python train.py --hidden_size=224 --vocab_size=22292 --norm_eps=1e-05 --positions="alibi" --qk_norm=true --tie_word_embeddings=true --parallel_block=false --init="trunc" --init_std_o=0.0472 --lr_mult_qkv=0.4 --lr_mult_o=0.706 --beta1=0.95 --final_lr_fraction=0.0 --batch_tokens=65536 --doc_mask=true
MLP neurons of a small language model. Each row is named by its layer, matrix (down: output weights) and neuron, and shows model dimensions 32-127. Each number is 128 + 32 x the weight over its row's rms, rounded and kept within 0 to 255.
A block is one neuron, or neurons of one layer that tend to fire together. After each block is what it responds to, as a language model described it from the Wikipedia text at the highest values.

L5.down557 [168 136  89 140  85 156 150 121  97 127 154 141 177 125 120  73  63 130 125  69 139 181 116  97 100 129 106 156 171 114 118 124 147 131 169  44 100 163 142  75 141 125 110 101 170 152 150 153 142 103 158 163 110 107 116 116  88 164  95  73 177  90 135 154 133  98 106 140  99 131 116 162  72  90 103 123  89 130  80  99 120 159 108 104 108 122 167 156 140 172 123 107 124 123 133 121]
L5.down728 [119 140 108 114 118 140 178  60  87 177 161 161 159  98  98 111 135 107 145 147 105 125 179 164  76 140 185 117 155 120 100  95  95  94 150 135 100 106 114 176 145  89 122 118 144 104 125 106 123 124 138 128  96 174 170 172 100 119 180 154 161  75 131 126 125 175  89 119  94  84 168 120 158 148 156 163  95 176 118 118 102 131 134 147 164 118 180 134 136 146 142 104 144 124 180 106]
L5.down882 [122 114 126 125 145  46 117 159 118 171 151  99  74  85  99 112 112 167 121 111 143  78  96 194 136 141 180  99 111 164 138 148 103 182 127 116 121 138 121 183 100 170 146 148  69  99 156 148 141  72 147 125  96 175 146 153 109 128 134 163 154 142 159 136 185  75 115  62  89 133 116 175 175 135 159 103 161 111 166 146 103 117 143  79 112 134 169  80 200  88 112 107 104 127 130 120]
L5.down1043 [161 128 121 137 114 144 132 134 106 132 126 142 116  99  87  79 109 136 103 115 133  86  99 150  96  92 174  92 105 174 120 125 118 178 147 134 104 111  82  94  41 124  73 146 181  85 133 121 116  65 182  65 146 159 188 140 119 144 142 121 204 147 138 105  92 128  83 100 111 129 179 171 167 152  91 151 146 103 114 153  92  99 121 139 147  91 119 156  95 100 140 112  85  87 194 140]
Description: Before a year or century

L2.down166 [139 139 117  53 119 135 119 126 130 126 105 123 172  71 133 136 160 120 118 206 126  89 106 179 183 105 132 146 112 101  91 113 108 108 181 148 134 143 130 110 138 131 136 185 103  54 103 116 123 102 150 172 114 128  94  62 139  63 131 115 193 145 151  95 188 152 102 134 201 198 184  79 139 101 165 129 109 126 129  90 111 166 151 106  84 147 137 154 129 188  55 126 108 133 119 148]
L2.down273 [120 121 185  73 152 175 100 147 154 204 174  82 170 134 169 134 181 145 125 124 124 152 182 136 126  82 153 115  84 129 108 143 123  98 181 147 102 181  82 116 116 224  49 149  71 198 142  88 172 115 112 106 126 181 164  93 132  76  87  95 120 173 112 132 142 156 148  72 165 145 153  68 145 121 164 114 102 120 162  64 107 154 151 167 118 127 107 137 132 144 116  84 134 161  59 114]
Description: Decade and period endings

L5.down313 [120 129 166 117 131 188  87 102 167 129 121 110 101 140 117 112 201 132 134 174 138 172 153 141 107 174 155 178 100  93 155 115 120 141  98 166 124 154 146 171 158 121 182 111  98  72 184 110 151 138 155 133 105  73 192 130  99  99 167 123 104 120 129 117  73  79 101  70 160 122  70 171 145 139 175  97 129 145 180  87 150 145 194  63 131 152 138 140 156 118 164 112 172 126 160 123]
L5.down404 [ 90 133 112 105 185 119 140 104 146 121 155 102 115 112 143  73 191 175 113 184 112 164 141 124  81 118 151 140 175 190 154 175  88 100 174  98 172 100 172 122 142 153 191 134 158 169  90 188  90  76 198 124 107 137 153 141 113 125 115 115 122 198 110 121 120 161 168 112 109 123 174 127 133 146 123  93 149  83 161 151  70 164  97 111 110  74 135 153 127 128  78  98 155 138 128 114]
L5.down671 [204  96 182 143  95 134 114 135 106 130 145 137  88  87 125 112 127 146 136 102 124 160 128 162  88 136  57 159 111 114 120 130 166  46 151 121 147 192  83 147 165 107 147  90 122 132 116 101 120 212 190 167  86 196  92 111 127 168 126 159 150 123  59 139 151 131  75 139 111 117 146  96 102 141 104 172 150 102  95 191 137 124  79 125 149  95 139 114 102 100 120 130 104 128 140  86]
L5.down875 [130 114 178 103 118 180 146 125  70 140  91 115 158  82 148  66 133 128 131  92 153 123 122 139 110 119  69 152 139 170 109 139 121  90 123 147 173  95 161 168 112 159 167 171 112 131  75 132 137 120 159 150 102  99 183  83  99 125  69 132 121 172 106 188 162 110 183 154 179 152 144 168 210 157 110 141 119 156 122 138 132 136 132 114 104  93 127  94 138 130 109 159 165  94 118 139]
Description: Possessive apostrophe

L4.down174 [ 57 102 151 171 147 107 140 180 124 149 123 163 115 143  96  95 124 104 111  84 122 207 111 125  76 137 128 133 125 157 178  77  90 138 154 138 159 142 148 135  93 139 126 169  79  70 159 159  95 134  83 146 127 199 151 109  94 140 123 141 147 145 159  79 103  99 121  98 133 136 136  62 169 109 128 182 136 106 126 197 116  93 136 137 110  85 146 112  87 156 144 108 123 136 171 120]
L4.down261 [122 130 143 121 165 116 120  82  50 105 152  92  72 141  85 159  99  92 105 156 106  64 109 114 102 147 122  52 212 133  84  99  84 124 130 215 153 125 145 110 186 201 162 147 121 127 154 122 113 140 102 129  97 179 126 173 110 107 149 163  60 125 151 125 136 120 155 147 105 148  54 147  98 169 110 131 160 164 160 141 115 135 102 149 115 133 110 138 121 101  83 150 138 191 103 122]
L4.down604 [ 94 129 164 130  98 116 166 162 152 112 151 188 125 158  75 127  87 114 117 193  96 180 188  97 167 102  78  85 143 115 123  99  58 115 153 143 179 114 160 124 149 137 118 135 109 132 129 108 163 120 152  98 134 115 147 190 150 113 118 151 155 107  66  78 144 135 102 106 112 138  16 136 100 137 152  46 203 137 147 107 106 149  93  83 165 147 156 105 138  80 110 101 158  95 120 113]
L4.down635 [216 129 141 121  98 148  72 135  84 118 129 143 108 175 166  64  91 102 146 128  84 120 162 162 111 193 163 132 115 116 154  78 113 169 100 118 158  97  94 144 111 139 115 129 136 168 112 179 124  89 134 126 101 138 145 123 146  74 160 113  76 153 110  93 161 217 190 114 105 149  83 141 133 131  82 126 151 160 100  97 125 126  89 107  88 185  72 148 105 164 139 108 162 121 135  72]
L4.down641 [119 124 189 184  92 136 165 128  55 103 127  78  26  95 123  62 159 131 133 151 163 141 169  83  98 129 206 130 197 125 108 145 150 141 113  78 162 123 161 132 133 159 102 177 159 133 191 123 138 147 123 137  84 127  98 126  73  95 111 145 185 111 127 153 144 108 158 153  48 130 120 101  94 128 103 127  97 144 129 106 142 148 106 118 144 116 138 120  99 113  40  74 127  99 145 166]
L4.down883 [122  86  85 132 119 137 120 141 163 151 168 153 156 118  83 100 129 104 162 111 148 150 130 117  92 131 138 104 165  69 144 165 127 146 149 172 123 116 110 150 115  97 132  65 149 126 148 128 153  51 128 135 150  92  88 134 118 101 149 143  75 153 179 144 180 102  76 128  93 153 156 142 142  98 103 116 127 166 108 123 116 112 168 123 162  88 123 153 165 159 152 152 125 137 128 150]
L4.down989 [ 81 104 141 120 166  87 170 116 156 114 169 120  67 102 182  78 122  99  92  88 155 130 153 163 137 103 136  90 180 132 102 100 161 127 176 149 140 153 101 129 117  87 104  95 141 142 138 120 155 130 154  98  74 157 131  97 189 191 207 149 134 145 124 119 160 181 142  97 153 130 176 117 142 149 143 111 159 135  83 175 167 110 108  93 122 176 109 132 149 129 131 138 109 171 115 216]
L4.down1041 [140 153 151 112 146 129  81 124 120 126 133 179 181 158  94  70  83  95 154 177  96 120 160 137 166 148 143 108 114 123 191 122 137  76 156  88  86 189 141 158  99 177 171  93 127  95 100  76 103  95 113 119 146 165 155 156 132 197 141 182 182 161 122 103  99  63 124  94 114 156  98 119 213 139 133 133 144 169 161 139  98  76 110  98 115 139 150 167 160 127 120 121 110 141 134 153]
Description: Slot before year

L4.down46 [111 144  93 183  95 164 193 150 108  99 122 130  72  81 105 136 100  93 116 155 121 131 163 113 123 124 113 144 112 168 180  72 128  88 160 108 126 140 120 130 154 163 255 115 181 114 129 121 131  94  98 114 168 124 166 134  89 175  47 107 111  91 185 126  76  96 166 133  99 145  97 188 149 133 150 104 192 129 141 130 116 160  22 134 146  91  81 111 125 123 115 119 145 115 146  91]
L4.down97 [112 110 174  76 107 121 152  79  90 192 111 171 105 114 145 156 136 113 152 142 148  76 118  84 163 139  85 169 125 160 126 149 173 129 124 165 169 136 164 167 108 165 169  72 147 143 114 122 127  86 123 112 117 132 131 129 144 160 184 125 137 142 133  97 101  89 106 160 164  99 148 141 193 104 118  87 143 129 147 115 104 177 139  72 110 126 100  93 114  88  96  71 122 103 138 138]
L4.down325 [150  53 156 134 196 108 186 126 133 139 120 137 111  91 134 104  85  93  91 153 120 105 140  66 140 134 132 133 115 190  86 105  94 133 130 143 155 148 150 146  96 156 158 120  54  84  97 145  86 152 129  94 201 117 122  97 100 183 131 102 126  99 215 151 115 107 112 115 128 171  73  81  85 149 141 136 149 156 134 114 102 122  99 130  75 170 129 157 133 107  97 165 117 151 121 120]
L4.down353 [186 161  76 134 103 144 135 147 150 166 114 117 105 167 100 102 120 182 110 133 136 153 132 102  90 226 168 155 143 160 136 104 111 138  55 143 108  79 139 149 165 122 187 142 154 115  95 133  47 145 135  95 139  71 129 170 101 129 113 112  82 157  85  75 140 137 140 134 147 210 120 136 155 191 103 122 164  55 115 162 134 190 139  37 134 100  99 105  93  91 170 188 162 134 160  86]
L4.down484 [151 108  93 170 105 190 126 100 129 118  76 132 106 135 109 112 135 170 159 133  65 109 153 134 153  74 151 102  86 167  86 112 117 127 120 100  99  78 140 135 173 116 123 163 127 114 108 108 184 151 142 120 147  41 130 168 144 135  71 109 135 106 163 120  79  98  85  72 112 143 138 173 145 162 165 162 143 167 139  99 149 102 133 111 156 111 109 143 143 157  87 190 108 152 132  69]
L4.down518 [167 134 148 156 138 116 197  85 134 188 121 124 102 121 110  89 116  91 123 135 125 135  69 155 109 159 122 152 112 161  68 104  97 179 104 103 113 140  85 136 124 102 112 112 128  85 140 130 116 169 100  55 138 104 166 139 191 120  45 120 108 124 161 125 153 171  77 100  85 155 146 154 129 173 168 150 165 156 144 126 139  89 125 114 102 114 106 144  98  71 144 182 187  85 174 142]
L4.down573 [119 123 109 117 115 156 117  63 137 115  99 109 125 157  33 146 156 155 173 112 136 107 119 181 109  75 133 168 143 127  66 159 110  77 122 116 136 120 143 148 140 164  99 169 154 149  63 136 169  88 135  98 186 103  87 111  88  95 126 149 147 123  92  72  92 116 104 125 120  90 145 207 140 133 137  95  89 165  38 108  72 151 121 128 135 207 142 159 118 165 116 159 114 120 190 162]
L4.down619 [134 170 123 126  96 185  93 121 113 110 142 109 107 104  99 157 160 138  95 130 133 151 151 131  73 150 171 168 148 135 113 123 175 101 106 126 161 166  85 170 145 179 108 159 137 145 124 116 106 104 160 128 150 141  72  73 146 127 105 147  93  92 121 111 106 169 105  41 124 121 137 104 165 100  60 129 141 121 115 132 137 168 144 146 148 148  74 156 166 118 135 109 127 155 147  72]
Description: Mid-word apostrophes